config = dict(
    rope_fraction=1.0,
    bias='none',
    init_std_down=0.0,
    beta1=0.95,
    grad_clip=1.0,
    schedule='cos',
    final_lr_fraction=0.03,
    batch_tokens=[32768, 65536, 98304],
)
MLP neurons of a small language model. Each row is named by its layer, matrix (gate and up: input weights) and neuron, and shows model dimensions 288-415. Each number is 50 + 10 x the weight over its row's rms, rounded and kept within 0 to 99. A neuron's up and down rows have the sign that makes its largest values positive.
After each neuron's rows, "fires on" lists the tokens most often at its 100 highest values on Wikipedia text that the model never trained on.

L2.gate980:30 46 41 49 53 53 37 46 66 51 37 54 58 60 29 35 51 45 40 56 42 30 67 48 59 42 53 41 68 57 33 44 61 26 58 58 40 41 44 61 49 67 46 38 47 52 43 43 47 45 49 58 42 59 40 51 48 58 48 56 35 53 41 57 51 48 53 47 52 50 48 66 85 63 50 66 40 59 32 48 44 68 58 35 59 34 51 40 36 58 48 42 43 34 53 48 51 43 53 41 49 60 40 56 50 60 37 46 44 51 54 41 52 40 63 41 64 42 57 54 66 48 51 82 73 50 56 66
L2.up980:52 48 50 37 57 36 53 39 56 40 51 46 62 50 47 57 55 53 60 67 34 51 31 51 57 39 37 41 62 37 43 48 40 40 73 46 49 54 53 60 56 60 58 47 48 33 57 45 44 26 46 68 49 60 47 46 54 58 39 58 67 35 32 51 39 52 56 48 46 36 41 55 61 37 63 60 54 55 52 63 58 50 40 53 36 66 27 65 58 41 38 60 59 41 49 46 57 42 48 44 60 48 46 50 48 58 58 41 47 59 66 57 53 55 49 50 60 47 50 51 55 44 35 55 55 55 42 61
fires on: "on ", "| ", "Title ", "Series ", "cover "

L2.gate430:70 54 43 56 53 57 43 52 43 35 49 45 48 54 35 57 80 37 47 44 41 39 40 55 58 47 56 49 46 49 45 48 65 54 56 57 49 56 41 55 60 62 58 49 49 49 42 38 62 56 49 51 60 64 42 46 40 57 48 37 33 44 32 45 39 48 43 51 44 58 49 43 50 37 51 68 55 44 46 48 40 56 48 34 51 50 52 59 53 45 55 36 56 58 77 50 45 41 64 48 43 45 53 41 47 47 58 53 51 52 35 35 49 53 42 35 62 45 51 56 49 52 63 62 48 62 40 61
L2.up430:50 46 56 35 36 63 54 63 50 27 53 44 39 52 42 51 53 40 52 56 54 45 48 70 61 45 52 32 45 46 44 58 58 47 70 50 57 41 63 57 59 53 69 51 47 70 34 43 50 41 52 39 55 63 54 35 48 59 52 40 65 35 58 56 64 63 47 65 48 51 44 54 61 29 38 42 63 39 56 57 66 38 34 52 46 55 61 46 63 44 57 47 56 52 51 53 45 44 55 52 43 58 58 46 58 49 56 41 43 51 43 51 44 62 71 46 60 44 44 47 37 51 53 41 32 50 50 37
fires on: "Ne", "man", "led ", "mind ", "family", "he"

L2.gate767:30 38 63 47 39 70 44 60 44 44 55 50 61 48 39 56 48 63 71 49 57 51 68 56 50 47 44 26 42 43 48 41 35 34 59 68 47 57 36 43 46 58 42 67 65 32 62 52 51 52 47 54 39 46 54 56 32 44 51 39 43 36 48 44 63 40 44 42 44 56 43 48 55 49 59 60 49 49 40 41 50 56 66 50 49 38 51 60 47 50 30 52 54 44 63 48 43 35 41 55 25 47 69 44 38 52 53 46 41 42 57 55 45 66 44 40 52 44 47 67 52 46 38 50 60 71 36 46
L2.up767:42 51 57 49 70 63 44 46 49 51 62 34 56 50 61 53 53 61 46 53 30 40 68 57 59 67 43 57 33 52 53 41 47 53 49 57 41 60 43 41 29 71 46 59 63 45 58 42 55 45 59 63 42 48 44 62 42 44 61 45 40 27 42 36 49 44 49 52 63 56 37 53 52 35 44 41 48 53 42 62 58 62 63 42 42 36 51 47 61 64 42 48 50 48 54 48 49 46 57 48 20 29 72 60 44 59 54 37 48 41 49 55 41 54 42 45 59 50 55 65 57 61 36 57 51 55 44 45
fires on: "(", "of ", "in "

L2.gate77:63 54 37 60 60 49 53 58 67 86 66 61 39 54 50 42 61 56 35 36 43 58 46 48 35 65 38 39 59 50 54 38 54 56 60 45 43 46 42 44 39 50 44 50 55 50 48 43 23 42 43 42 39 49 42 46 55 49 43 58 49 43 58 51 54 54 56 45 24 50 76 51 38 46 74 53 39 61 50 45 60 29 58 52 49 61 37 31 52 60 37 52 63 51 34 62 56 74 50 62 40 44 50 49 34 50 54 67 39 41 57 51 55 69 64 42 58 53 52 50 33 68 40 58 43 53 70 61
L2.up77:62 55 47 47 38 41 58 78 48 54 63 43 40 41 51 43 46 60 65 48 48 70 42 49 58 53 18 49 52 44 63 46 57 56 44 51 68 56 66 50 46 59 44 50 45 41 39 49 43 53 66 53 50 69 58 62 53 47 41 50 41 51 61 45 44 54 53 40 56 45 67 68 45 45 51 58 44 47 39 49 59 47 45 48 39 58 36 59 52 62 39 54 43 47 36 62 63 51 63 59 51 45 39 48 33 75 52 49 41 42 56 44 44 44 44 46 43 39 58 53 51 45 40 49 40 51 52 49
fires on: ", ", "in ", "("

L2.gate803:47 49 51 40 43 53 41 41 42 61 63 51 45 48 47 49 48 51 49 59 56 41 53 47 35 34 38 29 38 54 59 36 47 50 53 58 55 64 39 39 28 46 39 32 58 48 55 52 52 46 47 43 52 37 58 52 37 60 52 37 67 36 82 22 64 58 52 38 51 59 51 38 58 64 46 41 45 56 47 33 71 35 27 45 50 35 52 57 39 46 41 51 54 52 62 47 56 53 49 43 50 40 48 62 47 59 62 22 38 35 63 50 46 55 50 27 44 64 56 64 45 42 56 63 42 35 52 44
L2.up803:40 51 57 39 53 32 52 38 66 55 36 30 46 38 50 56 32 45 84 60 60 57 45 76 61 66 39 46 55 53 45 63 48 43 45 66 50 52 61 63 59 48 53 63 52 57 45 40 51 70 50 64 71 46 56 43 56 33 44 50 53 41 55 54 62 65 42 39 65 33 54 48 58 55 45 40 40 23 51 43 29 48 47 49 52 37 58 59 64 68 50 36 45 47 63 61 50 53 44 42 68 50 61 55 41 67 72 24 39 59 59 55 42 38 59 41 43 51 46 50 69 59 51 41 44 47 49 59
fires on: "in ", "the ", "end", "as ", "a ", "ed"

L2.gate47:48 54 40 32 65 43 54 69 56 56 47 47 59 56 43 49 44 48 22 52 37 52 56 50 49 43 43 63 43 50 47 44 55 59 49 38 43 55 56 42 40 52 73 41 52 44 59 57 53 47 64 22 69 48 40 57 49 58 49 61 59 47 51 46 41 35 53 57 46 45 54 52 33 63 62 44 40 53 33 49 60 41 50 60 41 54 59 53 36 62 50 37 56 54 45 52 60 43 37 54 63 55 72 33 48 31 44 38 51 42 57 35 31 43 47 54 56 35 74 46 51 60 55 52 62 39 51 55
L2.up47:61 45 46 44 55 41 55 54 69 66 65 66 40 27 47 54 58 47 50 52 51 65 57 58 48 30 44 63 43 54 53 35 51 41 45 61 67 65 47 50 53 52 50 54 59 36 57 54 37 48 76 55 57 40 47 59 35 46 51 53 54 51 49 33 51 44 42 55 40 40 63 53 45 42 52 50 48 53 43 22 74 35 58 55 35 53 61 51 56 54 70 61 51 37 51 73 65 43 56 69 57 56 67 32 25 46 58 35 54 59 55 44 49 64 48 59 61 52 36 44 51 43 58 59 49 35 56 57
fires on: "\"", "(", "[", "of ", "'"

L2.gate795:36 56 46 57 58 49 51 57 45 47 56 67 54 40 52 50 45 42 43 54 41 59 57 39 64 61 60 40 45 65 50 37 47 30 69 56 61 21 49 70 39 57 62 68 59 53 56 53 50 45 46 30 50 57 38 52 33 49 36 51 52 43 49 50 47 43 50 29 52 53 39 34 47 64 25 49 34 56 53 62 74 43 55 72 48 59 39 38 55 52 44 45 60 49 29 58 62 69 51 57 52 43 47 55 35 50 60 37 48 45 48 40 58 62 40 45 59 44 44 56 52 51 55 45 44 55 61 49
L2.up795:57 49 58 58 54 42 48 54 45 46 56 61 54 47 58 45 23 40 32 42 46 71 47 49 51 68 47 23 51 77 45 44 52 53 67 56 61 39 59 63 55 47 40 45 57 55 36 42 49 43 51 32 29 62 48 52 37 43 49 49 52 52 47 64 44 54 45 55 52 64 64 54 47 67 32 30 42 45 57 57 50 44 53 45 39 60 51 45 40 47 42 41 71 43 49 61 63 73 57 67 49 61 58 53 38 58 49 46 44 27 54 42 59 60 34 47 48 42 56 43 38 59 67 49 34 53 63 32
fires on: "| ", "of ", "in ", ": ", "d", "ed"

L2.gate757:48 47 56 51 52 61 36 61 52 64 57 54 60 73 48 53 47 37 74 48 52 38 38 48 68 53 51 50 59 36 57 53 60 55 71 45 45 33 49 45 38 61 63 58 37 55 47 51 40 62 47 56 51 35 40 41 36 56 45 43 55 51 53 40 43 48 51 40 57 60 56 69 42 38 34 64 39 39 40 33 50 50 36 46 51 42 41 52 37 53 51 47 58 39 49 49 55 47 64 51 57 58 49 38 35 58 52 46 37 21 47 51 53 41 71 53 49 59 63 56 50 51 70 45 68 40 72 75
L2.up757:56 42 63 40 61 54 49 67 48 60 53 53 66 78 59 55 47 35 67 37 46 51 35 46 69 52 62 59 51 37 55 46 53 56 69 35 64 57 32 44 55 46 67 45 47 28 45 49 36 47 69 52 51 60 45 48 35 55 37 35 53 40 49 67 63 51 56 45 71 55 37 74 37 51 46 62 50 47 42 50 56 48 45 48 64 45 58 52 39 47 44 54 53 48 39 52 57 38 69 55 69 38 39 29 35 53 56 44 51 57 42 39 57 46 62 48 38 65 56 57 51 56 58 45 52 53 51 71
fires on: "| ", "a ", "an ", "on ", "\n"

L2.gate342:58 66 22 38 46 38 42 49 66 69 62 51 54 57 63 47 72 47 55 77 53 40 47 62 46 43 57 34 58 67 61 61 40 41 50 47 56 46 57 62 37 45 56 47 51 42 54 54 64 43 59 52 49 65 50 60 52 60 31 63 53 44 32 43 60 54 45 33 47 62 40 49 58 50 66 48 38 42 42 36 53 48 44 59 58 69 66 42 41 47 34 53 54 54 57 44 49 47 54 41 45 74 39 62 47 63 57 46 58 50 58 56 49 57 40 70 53 49 53 56 67 54 58 45 51 56 47 47
L2.up342:58 43 30 30 42 46 65 47 43 63 40 58 59 62 59 42 75 43 65 84 60 44 41 55 22 48 36 58 40 60 55 61 22 31 45 49 41 69 56 58 52 45 47 37 34 27 49 54 58 55 68 46 45 49 46 24 47 55 52 51 55 38 56 50 53 42 39 42 68 60 48 40 70 45 58 49 45 37 54 46 50 55 48 45 34 59 60 39 50 49 40 68 42 51 50 39 71 62 52 48 61 52 36 60 50 51 55 57 39 51 57 52 53 53 49 65 57 37 39 68 61 48 40 36 52 65 49 53
fires on: "l", "career"

L2.gate592:60 40 55 42 39 49 38 55 53 41 33 39 49 49 58 64 46 55 50 47 46 56 50 38 52 57 58 49 52 69 55 62 56 42 21 48 58 54 37 34 46 61 60 45 65 51 57 29 35 29 43 53 63 54 62 62 46 36 35 40 54 56 42 49 57 67 55 54 48 39 63 51 51 43 53 54 55 68 42 66 51 54 61 37 35 35 36 36 46 39 44 44 59 40 43 54 66 61 65 65 39 57 46 54 57 52 66 61 59 44 51 46 52 45 34 55 64 71 25 50 45 53 35 46 60 45 48 39
L2.up592:57 41 35 52 37 45 56 69 54 49 51 44 51 54 55 45 73 56 28 53 51 55 47 32 48 47 53 55 35 34 41 48 53 30 61 55 61 68 42 55 46 53 33 38 48 53 57 47 48 45 57 43 58 54 49 35 47 50 53 56 52 53 55 42 37 50 61 55 54 59 55 67 63 45 49 63 70 30 52 62 61 57 54 44 53 69 50 60 46 42 62 59 61 31 37 71 51 33 42 37 50 53 64 49 27 55 45 48 39 50 42 50 39 51 44 55 56 64 39 45 47 39 48 63 45 53 50 61
fires on: "season ", "series ", "Season ", "Series "

L2.gate444:50 49 48 52 47 74 48 61 49 37 52 52 65 60 59 57 38 36 38 53 53 38 69 46 44 36 46 29 44 57 49 45 73 44 54 45 53 42 56 44 55 56 47 54 49 48 65 66 66 49 39 56 58 47 44 60 35 35 53 57 25 50 62 43 64 35 61 53 61 46 55 39 50 28 49 36 37 50 42 58 38 53 43 55 57 54 13 57 44 43 43 37 53 58 54 48 57 61 50 52 50 45 57 48 63 37 48 58 28 51 51 52 57 54 44 39 45 63 54 61 58 41 60 46 57 56 46 53
L2.up444:52 45 38 62 48 66 40 69 48 55 27 58 44 54 53 61 48 42 40 55 53 42 61 59 44 50 49 46 46 42 18 55 57 45 40 53 36 64 48 58 52 55 34 35 48 42 54 54 46 69 57 47 53 37 42 46 51 47 45 49 48 47 68 28 47 46 53 63 47 50 36 59 46 44 52 34 55 38 58 44 38 56 51 59 36 31 57 54 50 51 32 53 48 68 56 37 50 28 37 35 39 39 60 51 45 32 47 46 86 39 37 53 45 61 56 63 44 45 74 47 53 37 57 54 60 62 57 46
fires on: "in ", "\n\n", "almost ", "est"

L2.gate1023:52 58 47 65 52 43 45 46 37 29 45 65 51 55 48 28 63 53 47 45 60 39 47 44 46 44 63 54 66 55 61 51 55 50 49 44 43 49 54 52 52 33 54 54 59 57 42 43 44 57 55 52 59 52 57 55 55 44 39 50 53 43 49 46 51 47 42 51 48 62 43 43 45 40 49 44 51 59 46 50 49 33 51 58 40 35 56 44 55 55 25 45 54 38 45 73 44 60 49 44 45 42 63 58 53 45 51 55 56 59 50 51 50 58 43 48 28 40 62 47 50 60 63 41 54 47 46 64
L2.up1023:65 65 66 69 56 57 47 54 67 41 44 53 40 39 57 40 54 67 50 47 67 37 65 49 44 38 39 47 44 51 33 45 43 46 44 31 48 55 46 63 56 56 45 66 54 61 37 46 41 43 53 50 62 48 47 48 56 38 48 60 47 45 48 57 49 57 43 31 43 48 57 44 51 41 51 30 57 46 53 50 31 38 48 56 63 34 49 47 41 55 28 51 43 50 47 50 49 66 48 50 40 55 54 43 58 46 41 56 52 58 46 24 53 48 32 64 53 55 49 57 46 46 62 55 51 41 65 64
fires on: "\""

L2.gate794:31 50 51 57 56 55 59 39 52 25 32 55 51 49 64 38 48 45 54 63 69 39 32 49 57 59 39 40 46 53 47 45 57 53 39 51 44 56 48 50 63 56 47 54 68 42 63 54 45 51 45 49 63 57 49 69 50 53 60 54 57 59 36 37 60 57 37 51 59 36 42 37 61 37 46 46 51 47 31 61 35 39 62 65 22 48 44 60 57 54 57 60 55 54 44 74 49 60 54 49 36 53 52 63 60 51 58 59 51 38 55 42 44 56 53 57 41 48 57 40 55 50 49 44 52 34 61 41
L2.up794:35 49 37 65 53 53 53 51 60 40 44 38 58 46 41 53 48 67 70 62 27 39 60 50 35 54 57 54 61 65 51 50 50 52 38 52 40 57 42 51 50 35 46 71 69 58 29 52 39 49 31 50 45 56 47 79 49 40 58 42 60 44 33 48 52 42 42 33 43 66 46 45 47 44 53 48 62 48 26 45 40 48 51 57 47 58 40 48 51 54 67 67 40 32 53 56 35 50 54 38 42 60 75 68 45 46 40 54 32 62 55 37 56 72 59 49 36 58 42 37 35 54 39 54 45 47 30 47
fires on: "\"", ": ", "(#", "ISBN ", "% ", "by "

L2.gate250:41 55 30 56 49 51 37 45 52 41 68 44 48 52 48 48 44 67 56 47 52 53 49 31 50 27 48 53 68 53 38 54 21 38 60 51 64 46 48 81 43 43 59 49 58 63 38 46 47 52 54 69 47 51 53 58 58 52 48 64 56 42 80 41 61 45 55 44 37 65 60 47 48 48 88 49 63 63 34 38 62 47 50 62 67 55 42 47 50 63 45 51 31 24 68 41 40 45 52 55 41 45 56 36 69 54 51 49 50 49 49 62 48 46 38 52 41 52 64 57 50 47 56 53 54 36 34 60
L2.up250:51 42 33 48 45 39 31 57 59 80 51 69 63 36 69 58 54 66 52 43 63 37 56 61 49 53 47 46 68 53 50 52 45 28 39 42 51 50 55 63 42 53 72 31 53 47 51 40 47 59 53 63 60 52 65 53 50 49 31 48 55 45 58 41 51 43 39 57 65 58 52 46 37 59 53 36 56 58 50 54 43 51 57 60 60 38 58 45 31 64 55 55 50 43 51 43 34 47 40 44 47 52 35 46 61 39 54 48 34 45 36 41 59 41 48 59 34 43 47 50 56 54 47 49 55 68 53 64
fires on: "n", "l", "r", "^{", "z", "m"

L2.gate698:56 47 68 59 49 46 53 50 47 54 46 50 59 39 63 46 44 49 41 66 63 50 64 47 49 59 47 46 53 48 35 48 42 51 46 36 43 45 30 50 33 45 57 50 64 55 57 50 48 68 58 47 49 58 57 58 55 69 47 50 50 69 43 59 42 53 41 68 31 52 55 39 43 41 40 43 31 47 45 45 59 66 36 38 57 73 62 63 32 60 43 33 44 50 50 71 55 69 46 73 49 38 40 47 46 41 36 50 52 40 40 44 70 39 58 45 48 37 41 47 46 57 47 51 49 58 51 44
L2.up698:76 62 47 45 33 67 55 55 64 47 42 41 56 62 55 51 53 44 56 43 45 50 48 59 53 36 36 59 46 53 47 45 47 47 50 59 51 39 40 39 53 34 48 47 58 52 63 51 43 45 70 43 35 58 53 35 30 56 52 54 51 47 53 41 55 54 56 46 49 48 54 49 46 58 44 57 38 44 56 40 62 46 62 38 59 63 54 63 42 61 43 51 54 57 52 45 45 53 49 50 60 54 64 52 52 37 57 45 36 45 56 55 44 43 53 49 55 62 63 56 54 45 49 63 48 41 51 45
fires on: "by ", "Award ", "to ", "Medal ", "-"

L2.gate445:60 34 47 60 28 52 38 58 50 62 51 47 57 32 39 35 46 49 68 37 39 39 40 58 44 56 41 35 54 43 57 57 53 39 29 37 44 52 39 44 62 46 48 63 36 42 56 52 49 60 50 61 55 32 41 42 54 49 63 55 56 44 55 49 45 54 66 41 55 49 53 37 50 68 43 39 62 49 45 38 54 44 55 33 62 46 41 67 40 45 63 47 66 64 70 41 44 51 61 56 50 55 42 65 27 47 48 44 46 50 45 29 35 44 60 40 54 56 49 44 40 44 51 49 63 47 43 33
L2.up445:47 47 65 53 42 56 33 42 30 48 31 43 51 32 47 37 43 42 45 59 49 45 54 69 68 49 44 61 37 38 58 66 52 35 32 52 38 50 55 54 48 51 49 62 54 46 38 64 57 52 45 52 52 51 57 49 48 52 44 50 63 47 40 44 58 58 63 60 43 51 35 42 47 67 43 49 53 54 49 51 56 52 59 42 69 60 44 73 39 47 55 48 66 54 43 34 33 52 55 56 45 59 48 69 45 34 44 74 39 50 52 32 55 29 59 36 55 37 68 54 32 47 51 30 43 41 52 44
fires on: "% ", "North", "South", "West", "-"

L2.gate678:42 45 48 47 39 50 66 40 45 42 51 43 64 32 49 70 61 44 64 45 48 57 60 42 35 31 52 46 45 49 52 19 48 53 42 60 55 63 44 54 31 46 50 55 43 30 55 36 42 39 40 49 48 68 32 55 28 41 48 38 57 49 57 54 33 66 52 66 48 49 56 51 60 55 70 52 66 66 49 50 49 37 36 36 58 40 49 46 55 55 69 30 46 40 31 57 61 46 57 55 38 49 57 63 37 54 60 54 50 51 41 55 59 54 38 55 62 58 61 53 44 54 33 55 41 56 55 41
L2.up678:29 63 40 26 51 51 61 47 46 42 54 37 58 49 30 51 42 53 67 41 71 70 47 55 43 50 46 45 60 55 49 44 49 49 66 32 42 50 61 52 35 42 48 51 63 55 40 59 44 55 71 46 56 48 49 44 57 48 40 41 41 47 62 44 53 45 60 65 53 53 62 50 60 44 56 45 43 36 53 61 39 41 64 45 38 48 65 54 37 60 65 57 46 40 66 49 56 45 44 45 32 39 65 50 68 72 61 33 56 75 64 35 61 64 53 54 61 47 58 42 47 38 31 49 38 57 52 40
fires on: "i", "u", "eu", "li", "de"

L2.gate265:29 54 54 49 47 71 38 29 54 39 41 50 41 70 53 61 57 35 59 43 49 61 60 48 45 52 47 26 45 62 57 58 53 57 58 50 64 46 56 62 66 46 26 70 75 53 61 49 45 24 42 42 42 47 43 65 43 62 53 63 59 29 42 38 34 58 30 47 62 45 47 43 37 33 58 42 57 46 38 43 65 52 51 50 50 39 54 41 62 32 51 62 66 50 52 32 57 35 59 60 39 45 53 32 44 61 63 61 52 41 58 35 39 52 51 33 54 42 39 39 40 50 41 46 44 56 62 56
L2.up265:55 72 43 48 59 57 59 43 42 44 52 63 40 60 52 65 54 52 55 47 34 54 54 53 28 48 47 25 28 42 47 55 58 55 39 63 59 54 50 52 52 58 41 59 56 54 53 41 54 42 38 50 57 55 39 44 55 50 52 42 63 41 54 58 43 66 46 51 61 53 51 41 34 42 66 59 46 73 54 33 29 53 56 33 39 29 53 53 59 44 41 66 50 46 58 44 35 45 47 57 56 48 55 47 45 44 56 59 57 52 59 48 52 50 46 56 63 49 60 48 67 50 46 43 65 42 77 63
fires on: "on ", "Mon", "on", "as "

L2.gate233:45 54 58 36 60 76 65 40 53 51 54 64 29 59 58 45 48 62 54 29 45 42 55 53 36 64 50 55 45 39 42 65 61 41 46 53 70 64 48 61 48 60 59 53 66 51 48 46 53 57 53 46 50 53 50 43 57 38 44 74 40 54 44 37 38 52 52 29 45 54 49 38 57 55 33 55 44 44 46 37 54 54 55 39 67 64 65 54 41 56 34 33 38 53 52 37 32 62 41 56 28 48 48 50 59 49 45 39 55 41 43 40 59 57 50 57 37 50 50 43 42 41 51 52 59 63 59 35
L2.up233:58 57 70 61 51 52 50 32 67 55 41 57 38 50 48 40 45 62 54 47 42 37 63 37 51 31 42 43 48 41 45 59 53 37 53 60 65 45 41 52 63 56 59 53 47 34 36 40 41 46 64 47 38 59 52 41 55 60 41 59 57 48 50 39 34 61 35 49 58 57 25 46 50 61 33 40 56 46 67 53 53 45 65 39 59 48 51 47 50 46 44 31 36 49 51 52 21 44 53 61 72 54 45 40 44 67 51 40 61 56 52 47 58 50 76 46 37 63 66 55 64 34 51 44 46 53 45 51
fires on: "through ", "to ", "following ", "ing ", "by ", "in "

L2.gate434:55 41 42 50 73 64 46 37 53 62 62 49 38 46 49 45 58 57 50 51 41 47 47 37 50 59 48 50 48 57 54 64 71 49 35 55 51 49 48 43 56 56 56 57 22 51 52 51 64 36 54 44 57 43 54 51 57 65 70 41 53 44 40 43 59 53 59 39 43 44 66 48 45 60 57 39 35 38 39 69 69 43 52 61 33 44 53 51 46 48 47 33 24 57 62 58 67 62 40 61 38 49 45 50 41 44 51 42 55 28 22 40 45 55 49 40 63 56 60 61 39 53 58 51 55 48 50 53
L2.up434:27 33 45 48 63 53 39 53 40 46 64 55 44 39 29 60 53 31 58 40 54 72 58 42 50 58 36 32 51 58 44 64 56 51 67 46 49 59 41 49 58 46 41 61 36 73 45 46 59 44 49 48 57 43 72 67 56 53 57 50 49 31 55 54 47 49 40 43 41 32 43 49 51 45 61 56 52 37 54 58 64 67 49 56 28 50 54 47 59 43 55 37 51 46 55 55 60 52 54 60 43 44 41 52 38 46 51 43 37 55 49 65 42 65 57 52 54 53 40 42 40 41 53 54 43 60 42 49
fires on: "- ", ". ", ": ", "/ "

L2.gate435:44 64 51 54 45 48 27 62 36 51 65 61 50 47 43 60 51 46 64 64 62 44 46 43 31 59 55 54 40 52 44 45 41 75 52 51 46 53 59 58 53 52 76 70 63 68 52 46 45 49 50 42 55 44 47 35 64 50 54 51 42 42 45 39 60 40 38 60 49 68 59 46 53 43 58 38 36 70 46 56 57 50 71 54 56 57 68 51 47 45 58 38 48 64 54 88 48 48 58 50 57 52 64 65 53 52 54 50 60 26 50 56 42 42 43 57 50 51 47 37 47 56 36 50 75 45 49 41
L2.up435:52 60 60 55 46 43 55 45 54 49 46 41 41 38 39 56 58 48 43 60 56 56 64 50 41 55 55 62 51 50 60 35 55 53 46 56 47 46 44 40 64 44 34 51 38 65 50 39 66 47 61 50 61 49 44 41 44 51 43 39 63 47 45 57 56 60 34 73 63 60 67 55 36 60 57 34 56 56 73 48 37 28 49 49 56 68 49 66 70 44 61 55 41 43 46 53 49 57 95 56 63 45 37 63 60 27 48 50 49 38 47 44 60 33 62 84 56 61 76 53 43 63 52 71 38 53 53 51
fires on: "| ", "\"", "; ", ": ", "-"

L2.gate581:50 62 36 30 53 53 70 66 43 55 45 39 52 41 59 49 63 57 37 55 59 49 36 47 45 44 55 54 49 66 37 50 32 43 45 46 38 53 61 58 24 52 47 44 42 57 51 50 48 61 37 34 51 61 34 47 42 48 35 57 42 47 41 51 62 60 39 59 37 55 58 70 54 77 45 50 54 37 46 53 59 38 55 39 39 50 30 66 53 63 63 34 61 45 63 66 54 32 53 54 41 55 44 63 61 57 36 47 60 50 47 64 53 40 43 46 44 66 58 54 42 57 57 61 46 42 27 22
L2.up581:48 57 51 66 52 61 51 70 57 55 54 51 57 43 45 44 48 46 48 41 67 73 53 52 36 28 43 43 33 70 55 36 38 49 55 53 53 63 55 54 57 44 80 46 47 45 45 43 48 63 74 47 50 56 38 51 74 46 46 44 39 56 33 48 49 66 46 49 39 47 42 45 37 45 40 47 43 43 66 45 53 65 49 46 43 54 54 59 52 44 62 64 45 58 54 64 55 41 59 65 68 62 52 40 64 45 65 47 40 43 31 34 45 33 58 38 42 46 50 56 44 41 45 45 59 61 40 43
fires on: "de", "De", "and ", "-", "eu", "See "

L2.gate626:50 49 53 49 55 51 56 45 64 43 50 51 34 40 60 49 57 48 38 55 55 51 46 40 60 42 33 60 33 38 47 57 38 54 44 49 34 51 62 43 65 50 60 61 62 48 52 54 43 68 40 47 36 21 43 50 42 48 39 52 52 52 66 43 45 47 63 42 63 63 54 41 25 36 41 40 54 45 45 59 56 46 56 57 67 41 63 67 67 43 40 61 38 53 44 37 46 52 53 41 55 40 46 56 41 62 46 49 29 55 52 59 39 44 55 65 46 44 50 64 40 57 52 54 51 47 29 35
L2.up626:49 46 54 49 37 47 52 55 64 65 47 45 46 45 57 45 44 44 32 49 56 45 52 25 63 39 34 56 33 62 53 58 56 62 52 54 42 63 46 48 61 36 46 68 54 50 36 59 50 64 45 51 57 37 53 53 34 56 51 40 45 62 70 50 51 42 54 37 48 38 69 54 52 41 41 65 58 39 77 55 66 67 40 47 54 43 64 55 58 46 46 61 62 35 37 42 51 46 67 51 37 59 36 51 63 60 59 49 33 56 48 52 41 46 56 64 48 60 58 52 44 33 53 55 51 41 53 39
fires on: "br", "ens", "Kr", "č", "Dar"

L2.gate370:28 34 52 55 51 55 54 35 34 45 39 37 51 51 46 58 78 60 45 51 42 32 59 64 53 57 60 42 50 25 55 53 71 51 51 52 62 38 35 60 29 48 41 49 45 53 39 53 53 32 49 28 63 50 41 55 44 61 44 62 30 57 49 43 59 60 54 37 56 55 43 49 61 40 66 53 64 50 47 44 44 46 43 49 64 42 45 47 61 53 83 54 62 69 53 64 56 46 56 59 46 51 48 44 67 69 60 51 42 53 59 37 72 55 52 54 50 45 57 47 43 44 51 56 46 76 48 37
L2.up370:48 63 57 59 48 49 70 48 55 45 71 46 66 46 46 33 47 52 81 52 56 79 46 49 58 51 40 36 37 53 51 41 73 51 53 44 33 31 38 63 52 49 54 44 40 44 49 41 35 59 55 51 58 61 49 47 43 44 52 50 50 37 47 59 46 69 59 40 54 49 38 54 53 62 55 56 62 53 57 40 55 48 58 47 34 33 57 59 49 53 56 53 56 36 46 67 39 46 54 70 57 63 83 34 59 39 47 50 61 51 34 51 57 38 46 54 54 58 53 62 56 50 76 48 45 40 42 35
fires on: "M", "You", "he"

L2.gate897:52 67 51 57 44 72 52 44 31 36 35 51 64 47 58 60 59 50 48 54 36 72 53 44 40 38 51 47 33 42 34 61 45 51 46 57 44 52 61 40 57 42 71 55 53 43 73 49 44 49 37 44 48 43 48 50 49 57 56 45 62 58 45 55 57 35 52 52 58 54 72 43 43 68 67 47 51 45 57 35 58 23 47 58 42 60 40 52 56 53 44 57 40 60 57 56 75 59 40 47 38 50 46 36 36 52 59 49 50 61 47 49 61 47 73 50 55 26 52 55 68 55 54 53 57 49 47 47
L2.up897:49 67 57 61 47 74 71 66 43 42 52 51 65 47 50 43 74 67 58 42 42 59 60 45 59 47 59 63 44 22 48 53 42 51 45 49 41 47 39 51 47 50 52 54 48 42 39 41 55 37 38 31 38 58 34 60 57 62 53 50 64 44 45 44 71 49 38 63 52 65 65 43 64 66 52 72 54 53 52 41 51 55 57 57 33 37 45 73 50 45 41 57 52 52 63 46 67 55 40 49 33 46 52 42 53 61 60 42 35 56 42 46 34 43 54 52 42 48 34 52 60 48 53 49 60 47 48 50
fires on: "Se", "se", "k", "East "